{"n_head": 12, "n_kv_head": 1, "vocab_size": 8192, "activation": "gelu", "rope_base": 10000.0, "init_mimetic": 0.7, "lr": 0.00364, "warmup_steps": 200, "decay_fraction": 0.559, "batch_tokens": 32768, "doc_mask": true}
MLP neurons of a small language model. Each row is named by its layer, matrix (up: input weights) and neuron, and shows model dimensions 0-127. Each number is 500 + 50 x the weight over its row's rms, rounded and kept within 0 to 999. Numbers have three digits each.
A block is one neuron, or neurons of one layer that tend to fire together. Before each block is what it responds to, as a language model described it from the Wikipedia text at the highest values.

Responds to: Opening punctuation or prefixes that begin a new embedded span mid-sentence, chiefly open parentheses, opening quotation marks and hyphens, e.g. (2005), "cleanse, 11,000-man, re-establish.
L11.up98:496577544558528476515506524490457513528499530502502571461459423522450419458467489593611500437486463484540428499547534496465558556564501497552456423514459536541440409455483455460433411587577467553477537514481500555472464439458480450510455463502387534514457450508540590567581516516530544441454480576551524494413589433479502539538553503570509512499479540524550483498454557502464454414407
L11.up100:522562455482469379549475495419596498496494465540510558474485465458457507483465489613588471574558524539508479516479538512501626523428489595569535548449473483448552536491568497533491498544541457437507499562530489538475547570504471478482496580411436530509487534474444484513544533493427486436504520531555472475527431507509407497456465421567538468539556439588578579477510491564488366472405
L11.up158:447526498464496434518534613409529552509457567472397501394502480529484452472388514510506545427470484538449457470465530435513395488536467493530490458412518546380580466464563450457570391515515475442550503513562511516533557521555523494502526470463431476534369559517513424623554543472518537481467507513477480506419514524464487433533529545478530493427531504599527486396431515534538447509430
L11.up752:398506497565478543523345523452555463513449580488540493473483418546421431508439450564550512580507558461417446474467579608490514500462627537561475517414574533496512553471468515570416523527522554559517511492507511548529463482455478487500487527499542582550450442492562457425466400398531439438591416550400483544417512443470454562536511478499437466489500547589476511398424462580648448504408

Responds to: The final token of a person's given name, whole or as a word ending, just before the surname in lists and tables: Paul, Em-ma, Christ-ine.
L11.up181:577406495525534509567535475441471520422530519422517500527494462526455551479479466489566503435600477463497584489621469549558481489484582475542545375525527528460391514470474592479522567586471507545526464557510515397478502535477558380455454422537549491508514509588517482464548522484487526513543534513483549548469493532492523442489491426477552546416515534578529406454464491489527472514463
L11.up199:510523396539528498551553538422494519497508596452427477471505464456517475493466527442535475519589518480390500643451523525543465438555476504492489484525427430498407467492490428541538541502480596549513399590493442497500555508529497475518464543505508443575511470576487580588387500485566502474561485410457539502466495490461443462583527571425537556430539524445458462556540527484595466452450
L11.up543:510505507428466483577528482537415419463481457485501480507456418594444546468492544434562421523627490497402475503508496528508549420510538494490577586569459413390498490521508478561472571487441569474504550517448491353504576509581485411517542516547549447480367467545496462458510534473486483499425476494479508583422494502536613496513528593402526562429465505541512383515480543471527417511483
L11.up788:568655466407483476417409551517560521522495481527481470537485451527445537542452524471409468496504532593435481589566460510515542527453526473519506422470432505487436427490508532454520588510464484502570428533482494403487524493562410428417462387536553481571418430509475408495593548447472538592439471442431543542456513616533442445518436498449498488490552527445511487483471490481480498422574

Responds to: The article "an", often fused with a preceding word (of an, in an, -ing an), plus stray subword pieces such as An in Anantrai, her in heritage, and she in shell.
L9.up50:549539397501435509440532488521531422490419489504394459561538566499492588542522443402433518569544488389542500426452591477543563496503506491479494522476491497421460411577512496573551497562565504434503514422424498520455431518498543539485513521549440481558567566476509505482485499428533409516534430552476558528508502474423605517444461623430540504513386513480468503528543498480407511439503
L9.up51:484532548522551478534495520417469535497466503565449489582505478571551536482475433602526471566676435464520486397456501514539441444465545508527551421499486472439524407534509546544549523528408537492478542511536423555454445475486572520478457438417548400551500522543506482471539525489620457444504483494509453520527525524488471444550484537402466523462545471524568538378493440472435564462549
L9.up115:483504406596429520489543509486559567495363546573542552455507540519525475492483480479475604537616468483526563501429502585525528454601391489515530567500472528484518550512458500508545505560469399472466506561418501536395436491469535523509515536501514500486503548535573546551436396428552449452497599478511593504519533494564487466457626568499410437555482468577509438533536560524500598510468
L9.up127:593545506522486542546483511450441447481507555465550567503484459521492441464485507418414566492500495468517500546613446495532467465520517406470525465501387469580530521458470489420449546534512536533478550464447499470428501411505498547598472499499450447488410605527530504519559462549561515444518415444367616485479490435506437469566516589459508438547474441493458547526530610488459520427507
L9.up242:545624483542480537447500481390451575481519556551464508529467516465483521468461445546463561504490485437479563434525565528483493479508492512610506577538637586443507549512474451448556534461557425523484442464500467536442348434514557535484522546513466506458486530497514467525585542479469434405438620525469554449465436455434536522476479467559482400501426537562487539547505480397495551420495
L9.up342:436502480588516510493439532461399547481565514510527531480543533466505555507503438425548520536537505404406542512492618496556461500527515505565480611547576491472486495523420493468463514508470504538524534431579399429403543468528452419467472485533502439532517502529490490514597480496500523511402602528479505502465537472592501528473543486475482535539495605419552582479520491376499485542547
L9.up521:536534577567575455471478559517547488475446509478491555571542501566466500473468534461512524461547457428572508480482572545560460495562496538374493524479570503478506433493415490476594427418464516505575571524486514494474563508463474486482501410485504533465485554510505495529517546539565448431507491516435544517496540432510483455418478464522546545408519451622538380452480467608365461439447
L9.up575:466499470460545493576463524486508464557470571514537394530533527485440439494557557556587601590572421546444536525428554507476490497502584544509497497539430477454579385537470550448486471513488513457608471578490400431503422504555487504418499456510488479417544476553553516422447594462492455468561526504513561436551511471521494404508502448574604410429517556485515593532445536454440500526514
L9.up598:501432506505515501470464518449475447473404543498547545543508577538503515562501536456479419560563529427497505454455582501591536457458459521545526444494471531557449466493388487486483506532465508444483564504472531419556479521404511500524454412523505496507473502504517439376480561559545427457561556508493475455451397451586435503526529467459534482475435545465465563650516562394481517529506
L9.up631:526488546543471530474458517581398397510475566498459474526441476637493559435506471493481483567556488448528509566513448470516464507603626497562441556574543457495520499488503522544542477492535462489507526557498387358472554517417436537524418482494512469546538447500500561371494571487579506553504463498493476496535430479499575493495472567519431510534396490555524550458529537494419396470516
L9.up640:514524440531442590495500450433473513495462520474520476552566546465578538574562414491528508552509539394575475466543541528477473447586520558507461455508487472525603494557549548492503549565447414407467504485461503489409501453477511480615456327524600512489501468540512506578473494524529573466528545453607554522530507448543459565513549536456469546521486499529474493420513498493485582465522
L9.up722:540482518561487473435462524528525575467517422487521411497490581520559482485491382548504493482560478454433566413483509537452502500557467478461552433545563444494485586493423621517568526477484585443535491501490492547452398518477535449577443510490433438503547429485544575521531432564469567441494476565504441473441582458517570385483596525463477485512490606511487565532453466512509419417454
L9.up727:534502495474468519389563511404471512543508502492531515485443477511417549553505514426545502566459564441435606525496545511499515476499354472467501525527528565559550529504477582405562483496478328516501465540578520516515454587521531446466413426512451540456525461510466518411466529508586410544454453463445481575523532417494542576502543509497631522489461501431499508461453601480521436459562
L9.up864:547455552496409435402419500467497479542499550447594522551540476467485516508466488438448578564568456518488527438436497553565581461465543500486458442451514454578471504589550484480511548516561455475636527490467522452521456507443526511529533552492439455475565417455486446528485449441487507469482580498472614454548559429459523484459418464555539412578450498554560535517531564493453470388537
L9.up927:534473373532471494510421452479379589492480527504437471577483457487421494519429481555575462493495377482488579530462532512555577449424420503591535505479453463462463390388517568492566389511497361454598509566463483543448463516501491515512569481456552467523436519501505496387537529528490531576543608505558616542409526482459442511554503546479513534511435510498525491540540492535469406443522
L9.up989:584500482556430484424474628459399532397530432527470493533487484532410433478474493528533486516539360442522536564523516476477549521509479519464503464514464588476547551521461477479395563520488461486493560526546489528446469436532500512482456428471541554421544416549598481537519505487489415529415430600440495448538479466465539422541493468572537453447434527530566581524546555370452544468441

Responds to: Fires on the word ending a title, rank, role or kinship term that comes just before a person's name, such as cousin, Admiral, Brigadier, wife, and on first-name pieces like Se-an.
L7.up947:562540460494565516448438513514507535525543434458446409546452542424616485500458474449510474478650516455430504547571532546546487469500546439493488422536439384572484454515582444383432571517567490575485489602487556418489576569491430422539482451528609456546535571558531527499498499462469511508490529495568574497448482508461452435507459497464568532404461601532504482461505452508537458448543

Responds to: Joining or separating punctuation before the next piece: hyphens inside compounds (anti-viral, computer-aided), table pipes before numbers, opening parentheses and quotes.
L9.up3:526493566418507364509527461527463443531532440575555526564465507489474479498486565474495524431597510557626509565479528488428538526440554509524541529517493505573485498466549502555516553499440455471498468541465429585555496469498454576562543537459466502616548467542530453468490447479532421458477419493486410449458526504505451432377577591594487490585486450457406539510539472537442483466522
L9.up23:530619456494472515567515554525391451510420457538465472471451458539487504428492547475513504548550449528458432589473512442522459520500505497545544586410484501478455561408503538585544461493525465517508434507460556510522472602549529459494411485416447443505563483466607488523478554441503455447513560506459478513492575549417533454512556497468549522591583472512466444544598442518502460533501
L9.up155:594486538513461466533485548444514441530493531395430497532484449475534497446448515543550468548541521478489509417474537518541476533459476596475465503496469491457506454479526544478465499502498535436499409544545468476562470477607648528563434623519606452400468424458583403553536475455518489508558537569557596434480557439558487530503591495480480539473500550505534597452500441539498460445537
L9.up226:496511443518491402437407556523519516597474467459437462568543526524474555482491458576492537547504509563457475496517545568495525483544441477522493598486462510434602534523550491471456454591518511384503360585588527500502550480479471421519528501493441464453577411516484500577461424572474524486491476597418515401494535566425504530541471490507576452453514435427546528486472540395479529470492
L9.up297:539479491524488501487485522602582498572381458470449428471497539555557437523521577457554456564501409476454390534460550545493481443509597386484592511548530478574539393523498524494505539548514532527545484518499532505518609440523479458477403424519514424431526456514459484525453454558505568498479583543585450450497507492436500528527471455456473502526455544383440549445523498432454478486479
L9.up320:498470459515438467472441457564558452527493436505470532442571549557437534433493564520455501571498465474441455543467542503475517406647530546465435528534447560562417371496493437506459557530572501538598402441592515471480496526523541483517394501471438507442375489554433477497558584521546485456515514539534551467427488456534472528517433505448574607455458452522515432535558570527508593571528
L9.up406:461464497487489552431425453533431464521480449609517459514487616451497528513505464490571523479553514540490500485475501565519448496514512479453487508520541482397449561391564538403564500449461535421541536491583462482417495361430579468564572505539460449425528465507515552423531482454559461549620500590496544519525488487467492497554473526557482558478536510435525454490461511315505485485444
L9.up419:509538537478439516470455479489490497559531441569422594518495529470553494450546560480499476488573589498396545443461512522461536475558491471457484622485530532551572432524530459488537420493475476497520446480533475464479498558482603540454450456499490568559514429494540542581527494426485397535496514625466407402467488531445425402429524478531551589448483500493541544542498479533563465516404
L9.up516:492590451516527458500380543451514478441434494511483465498485533526625517423547528518580560444489446620430437496545500514437548483522569549418510532605472578504442526437606492532514477559412529450485432550434409508480459544584451492503569545528492606530520469536533528407512659445490465443501490500506544400447432504447525489638441513475569506456533555546483506497525440427530413495537
L9.up606:582614554471506466547489502467604509490382542437568523468482428496475470361473503536607517579508439467468465444464423565439477493560590506524505480525533479447495541378585610570563512610418567486559482517544522505499496392537517435480512493527503497408502447571605360618595499458539493475459556565542440495509527475483527523465451551564534558527448500512459593560571584519469446468486
L9.up624:558605471468466444508503547511502545512657481562467434518455562487462511384504550528569523484455470567470533577437588521544505529554502476562499477602511433478547434540511487564426569573505459488499485519518403557525430530536555507572586460427560497537546515518587577440422474413548440451500522553441487534562504485446497533425471548500508488447546522562577540448505536499640491500483
L9.up651:453540485439504457499369565457478532539505491524555474500440583540498485441464512538486512531542553628467565409499493554504547432453459534606484579485541488492457586516488493535536555596373539526556472562487425454442451508504443503612514532458528533555514406620494363557494461445490504441554547460527454480517617522618482486454493536564484517413523520452505494555572492509524491490473
L9.up775:552509653498492508487514505474479526540503508543565510532526450500501450528531485548586525466533532493536516464504511524529533534630521508475545436512447509499533460473617485467475491535457548480429403561498499512611493580378500391550500365473501429479569427398521512525519497452552545425474599523443527568490526555410468495485437522377549523510451507398490489482547503541467501461460
L9.up797:470505503554479483550463537475513472560491506536497515353537462584458549496460488486546591491525504506474510485483499568559500484525462482478491477417434436529460451548495509451483490581485438515424526351465534478487489573494500484492469437410452579478533508471528564576522632485566468460569440521468402484442535543473588527558506533442485481484551532465529585496549554476428517518507
L9.up844:475453545496427411498532473447501576513441534629469542395542490545375527547509454505545476443530400477498493521457458564434446514572465583510566541605510480460486482499510489478515517485435506433533461618517491428404430518472564456512528523464478461498555515431565503506566454494474558515515555546579540440423572484479550492484413523564518441521482539480540549493497579479473552482525
L9.up897:515586489502479406494556505409485528461466474499581502423353571426394497482482437500530522541490524454533459536479495584514445448498555583506471561531499585447531500451526488513440474470446507467538545443568552485415518595514411422505540531472424526468564410500396466477480566482473492460514524506458513461523500496493386479484548424542592507465503477541453525511461460397545480515543

Responds to: Mid-word subword pieces (or, ou, ow, ank) inside longer words, plus the article an before a vowel word, as in object-oriented, acknowledged, an undergraduate.
L7.up514:430591483503423502494464528560485498592578548540571516438496528473652505615593497524472518496524522491521508499417540518611522564556409495436474471470465497477394448493473524453457496502492472431495503529494444502415441505408496372505463460435420553510503530479425543505469554414495463546448518527438529472511583480452494540495510508443499526627532487554485469464431445463467505455485

Responds to: Second piece of a sentence-initial quantity or determiner word, like Sever|al, Var|ious, N|ine, Number| of, plus numbers in tables.
L7.up623:539486520537529539471474576505556515491469445501449494512486453527399521495434551570512519472456511477491541474467588522536516446501384519520462572482441458529456449469489543495483432496502523576545592567519442513501522494487559494503480401458570572559489584400592500503493583524487433590598514486555539519484387502489564464459433530428475492533430490514486576508474419547490548499481

Responds to: Hyphens and the first piece after a prefix or modifier inside a compound, as in anti-Nazi, non-NCAA, mixed-use, low-ranking; also first pieces of words after adjectives.
L7.up159:565365538377494521491558450514428450558487499519508468519446451526444540409513490550530486639567480552489459454552604474556484425564593465450415533458554505443549524501507467428473440495547549493538455465464538510473417472492477517501476506535482412418491494526550496510471654465591351474578474511478556526477513542453480471485446469512540437527557461503487550511454574517510498518443

Responds to: Quantifiers and number words that open an object or subject noun phrase, such as several, hundreds of, three, a number of; also word-piece endings like -ing and -ight.
L9.up12:502431418498439462514509616517488559461378554573495524460481428572518535562436432602539531533466480521482490483582475464531600493434474370495525535561539449560497520429501427577401532388504572553440457481512512518541503418491503584527544490396508508569423471508524538439477584550466490564533551533527605476538519489532465424520447484448490585414511485491546475498476641493487470518496
L9.up61:499406575479581457471518510422469513509487479458585534483447525520472471606514459554587489504456506547438496495576587502434440389505540448403383562543478482513517445531504494469494563485454623542411544469565565549554501503565470541504544499363509488429497529429582522477501517518534472546505456529490524464506456527464476561497474587562513496469528502495480433509551491506465494451489
L9.up85:541548441564437572461463526500620486567523498426514543483571555570487495514533505408541396465445394558441560541568551532425518439516490496412490466539532588563529511478478560480547464421517523535526525567504508567457548455589485576488562497418582538476647539569458482572544429526466492427460463517451510472499429516437532478450491525456497535487492521490420442488465553555517496499471
L9.up105:499492455535525394526436515489436468547497499512515439558626449562545494430558543469501515530472549503513469557602478548467413431474476512557542448582493484505535512453481530458536347545598447439523507540512521541527537471476584502448463564539477503506489493455444475470429447444467505489494521515439493511427581548483554517515560510450500476451497533487491435454560436553391365543554
L9.up180:554540601491578472479374520457558480644463516486488448516549379523468543576494534466465443511500480429433472518531524624454489528467552446546442464523479458504503487425426462498462530509531482448450502399434515505473499478539474535521449478477649513561528596527518550476452307480531449462388446560463586469466469537450545466525453598490582540544516554488542510532575489591449519568471
L9.up182:655458463530598452467481522470535498490485572506452471462574536517554501541552575547492477497506566499471431506519438581520553515531446467564477536489411506522578533578525352500523432416464466467521475543430471503448528405506491521488522543481567438513556539463584508576450512525496432490500488593379486416443540546446489501522476475514543581534470376494433516484522499445411468534502
L9.up317:516491398550503540419469418562504473383433496466548467480454583490517442560447529571495513488483592507471582529572524504549518490470415560426557484518364485497417546513522565488518472486519551545471540515509524549499536465517520522610488500481490584487579579452472501476419466435475446483493525561480512590360450545478518503527490468463537471520600448524503530561478530505518534504528
L9.up318:493549435492567518438458525454453486502532462442519387467471414497445537547564506542510490535513519504571416555606432441492530440543500506510477485434518552478482523450467477556458470427511455519416535485509495535442445534581518488512428574480472544492523592444560510479546454562412440430552457569382446508411506525552478532566507502517575500507480426433528557487495508586473374532521
L9.up577:495449465525564464589422421492507553508484541530525415446463496562483511456473541489562459504591515537424500449562513533502481477480528453468419415543526529457483418467382589525529493432575503469445553621529515541451480445448510528467476519516587409536589555513488439450553506447486547502563514473453548523515486546473539551533459481576490509493492519590520467555597456527455479494456
L9.up600:452426493546481471618498504375358518420474573509446487511505543451543462531513514506545449581572436513422551404575480524505555439474529501417421513567429470363422451525474525564431525531462501438510490493369497542450456454515417554503500463438513486513513457511516482533487372534533509499580539515509552499524447466472517470450556560528522427515461460474530493493499536481488501558473
L9.up610:504558557423467491577565517439379560481568568425610420475508470498405518521539586476538565474566521456351552537469476437524568458512435418509449416503452443485472454546466533535539526549535499489509526545614411525468492527413444418542532479501520442565505600531556543442582507531462552559611472608463537484509454538411552507424543570502440493445543586525483524523542444487420483560460
L9.up629:500516425570495547419476478424491558496482543505479486456470540517476471458543414520482492504615428462518502541531441519502551483492584511475595544469519429610626509568499528423591474527466556411503554507520493491499486473492488462500509490485572554526456572423469535481428410488488554536432502472484463455456456437463508541632525580415546457471471469421512550521574464447497543444546
L9.up905:375478502515481509509539601443463560476512577546512435489534442439523564533509410518496558497524448561445395510520550524550412513458511496503442514502583502462528486538579454564365492539498522456468570559431520464501578503563546482528497576496563486552428504528465403403510475427548526479549456485458503560555489492523493476513471544523518522454458540510446548561545506436518517488490
L9.up956:467554344446547626492488453456524497500511549524402445546561448464500532481485445596444537500478489497532460455466500477528566493464512454493516524561442418596495423416515545542498451548524435489537540472450370471517501523502427413464457515627510452446576541527563530492455434527505500485629443532454499537494488560490428502550543538471483478399530413593500512531478526494482442485583
L9.up967:506509562476547520490493562500481474517411486526494389540503510504452532462477413556513462584559464479461515471545477513473555531473431458633562549473483470532474539419482468572493507512484505489455386500479562414485565482573477435513438452460552524580512530542460477492485503477509495520568405427403491495410452439441568382445555475538554502557494471455480452534489476568522434533503
L9.up1013:443563502470482532520514513512523608519426550572525501475484537501548530459527560599571482468445542498506455538530566437484493419469386537448506497499532441451539514511522512468443504458575500514410557524544512563538458472554457463529480521448526495505506414485525499490531488494546524400478529543551534549558491494519463432534619544455435449502452506439507480620608521466520464478531

Responds to: Inflectional endings split off as separate tokens right after a word stem, mostly plural -s, also -ed and -ing: fund-s, follow-ed, trad-ing, wind-s.
L11.up441:528498424482517481564434504476498439577549404556416438405610483491588531483491553466518512489599515468481550548457587514537387546584532457511528439458478488581493513534534448464491522501511577524503583559466490381514443481517421481523470485526552376552445491466529497476463525464455442514461471466569577540382459462461462513555489518519504621530521411535457501516419592394557453560475
L11.up461:590505495403471443465411466462463534476474490395438495506612446530535538572514504411456546542437489528475498415556528448511491488461549458570489558573507505445483448432415458442480388592413448556397583608469534509472590450490594580531447488410580464529487586593498535516424469451500615498555551473539541418455560547506577523482471459489562575516520512568476587530531469515532538491552
L11.up485:499521554578490505532505558518558585560425529504507453588619485519558438521406617472564461535507564520420457477536562489457452460572491467558502505525464456452499482458521448498552444405542531404488470482510539501483563448533588476359531476549475341527528495499579467609501470490527483424467433539482438429463550467502525512477471521419604498405465409463471510484466474522509511507505
L11.up1023:593441465454596469419502461498565500527433537498486497495529500530492473479571522484548549455535425530429421503488519570425470528555435556566562524415424445557501549464464393460549504457439538406564463593432538444573450542414530408478501555370596436522505512540499479541481420477458478461427461474497506512475542543538489444458372467558539583581573442549462522536548441429431498600505

Responds to: Tokens just before or at the start of a person's full name, mainly table separators after a party, score or country, e.g. "Conservative |", "writer Al", "Commander Is".
L9.up59:456441515453473507526460449514489476555467511452494482497479470510536488594533602493470517510478510587443583480452486501529488491469557511589602539506585512452497502529504486600459478583495545480564403502499467434542460582469436453504420509568535555482505472497504474456469465528524439450484509452516530445374504536443487464531418455513539623476506488388460532453542474478441521474509
L9.up91:500554471525481594485511476479532471511467542515588490565427348510434567468542562494423512482609510526441528609498445602552489434493556453481392519474581451568494451488460459418475587531485512474601542492466418430458568554442487473503528516483501518450434503416480468469484577474394532475600482492540510509541459566400479433530492576531463466463490551576564525485484452463565401444532
L9.up214:577501560480478477453495528478538524512494410510549488506459486480466490501537527558469487437614559447510543478409483485524449486484546462547444511604437438523489467465479455423442540512490512563541513489454479544521549441554447512547480494502443619530527563395497396487479433414452516414559469459488470408549555456460446544473449524545527438473415584482507544539438478473525516483516
L9.up221:430532577465486478453417565573447496461518487568380538500496492526458480498453529511512464480558569501385508476410522517476509499503508548443486453519536507415560468559461557503480594497490529441604477508475465470532418417410462449548534468585474488526433447465432466445575480482524581523485454652535515497475504505476488541510416517496556454561524555605496472479564558530437437537450
L9.up250:519592539508553441511616440540528511523493517478457412521492469501441559551465591495529487573573494521520450542507544387544491503498668478465558479547456557491452434498553561482467460487531431421617538530478454574496512480325497531470432486540549507501526386422458468437474435506485514536406537533485506550520500570483460485494542571413467478487558485485549430527423472528488519474412
L9.up417:552563519443624511533510479437446468585480440457543490590554412496456514565482481508448468477464450529437578562520471477429528465492498545580453474573479503598502405468497520535581492500493511523550481479543497450407582539527522435520510498538519609444488507540538497488511500444498530447541503450491604414511474522455561477503489515581547456466546420463553447435398517497511408465531
L9.up420:583526514433571469470519502516581504528448490446409438602557467618535463530529489532551429598556563396465451613559590515453437480508603480573501416566467501497457398463484465504405550482569559539496502527485497444401502470509472438595535484522548577478551510495443497476394522423480511451544483449444575524442507441426484476511412505378536495526424516589568458465437445421541478476572
L9.up484:494457455530567522509547466475500476527545537519458424460502507560507470498575613490505559502520397357420429638578479590480481467496603526382555535540486474475450407568530543505545534475474525473576470504478509492488540508497497496492537421546511486479530457533524447448447538564500500481539492472522461452455568453574502491518498497523648527552439451577562497537527496500506447517506
L9.up511:535626505550524535464482422565487583554593416466591439544496494534513491488518542489408560442577489542470489558477528528541532516517488561509484452595492579589442487553585462460470592526502538465473450456445453485597601541518450554630488468481492401579489434501451515574444543527426501486485514450454533570481462485528548438434430487527580502404416476477534417583584479443511571448542
L9.up565:515503526476510482402502464484576577475525554465367387544476408503450495583550484455404572500486543463595447515546500496535495468494512488536519512545482517433540560464455491535507528403487491543474463466593439506411476555535487421526475574500516380524451543474440530462516493533521462554547498487475541541506511510391559531584530416457455458491518505600453475558523537479511485535569
L9.up574:569487565510441540581412517503555463597434535451615484530474480526528452477564523539538479520506537497584478475489487551560623471523556520464527436428450500539464447510544553432522443524584541559462552542370548455485573473471521517558535439415507505543466546473440512538387462514490526495419462550554516458405490466437475547470556511420460519406564448478442515517479530484507387470616
L9.up580:455404498514489539431497473481538456543419564509544501521474530460532533412491528455501537495494590491445468532467382437537593399446566422460540474440543572478422492608451513512444446582452510607584398504531467498521486581459462536437473531484561468491561573468473418473500534550518558524562385498609536397465460544505447476489488432475608463479478507450523455497539552497511504600626
L9.up686:577566476516518525484479509533476425511527472452463496506481464593403454463530570513557479594534465481463469472560584566544426397489544409514551457525512520481409537490604384535516613471473480522556537540466586360532571539551467524509530403606457474554459510561477480581498451445490453502455499505480545469488397486523513485556399480417589456432491491515464423555376478488598461403452
L9.up723:513466479537634452501563556595606555530488500494412422423489478493479470513460521547437454533518492484536508513493532548568407486553565432506383483504553522484488409471503498456535585478469496449529517512440455412517500609546567442412478366553507548437503489532430510509408510506419568485562409497546479520493557564453504397466502526532562534377505546497615466568415511575462513452379
L9.up871:532550488478481541460476482521506432498548523513518401588438492528396504568537530493532437517571519402544466492512524482562503459488525436491491475547472468394571496587523458503475465568488585501514453463557453527570654528490517338497559497421524437538495538445519476384578477502405454541540467453453529494512466525561496409483440501480549565457507527558457476545510510486432445453566
L9.up936:518536467552511501480465483485562508502454571512433518451513471499454497485573530565570570520596451522489600515465502497416471485537506475514519536551430455516475440465427525540456582576486467453601380520538482476451436588475525457505490582512515449498494534552419461391523469605472509471399507511537519549403418488403454485560496557477490544525450518489533535437621554440555459522653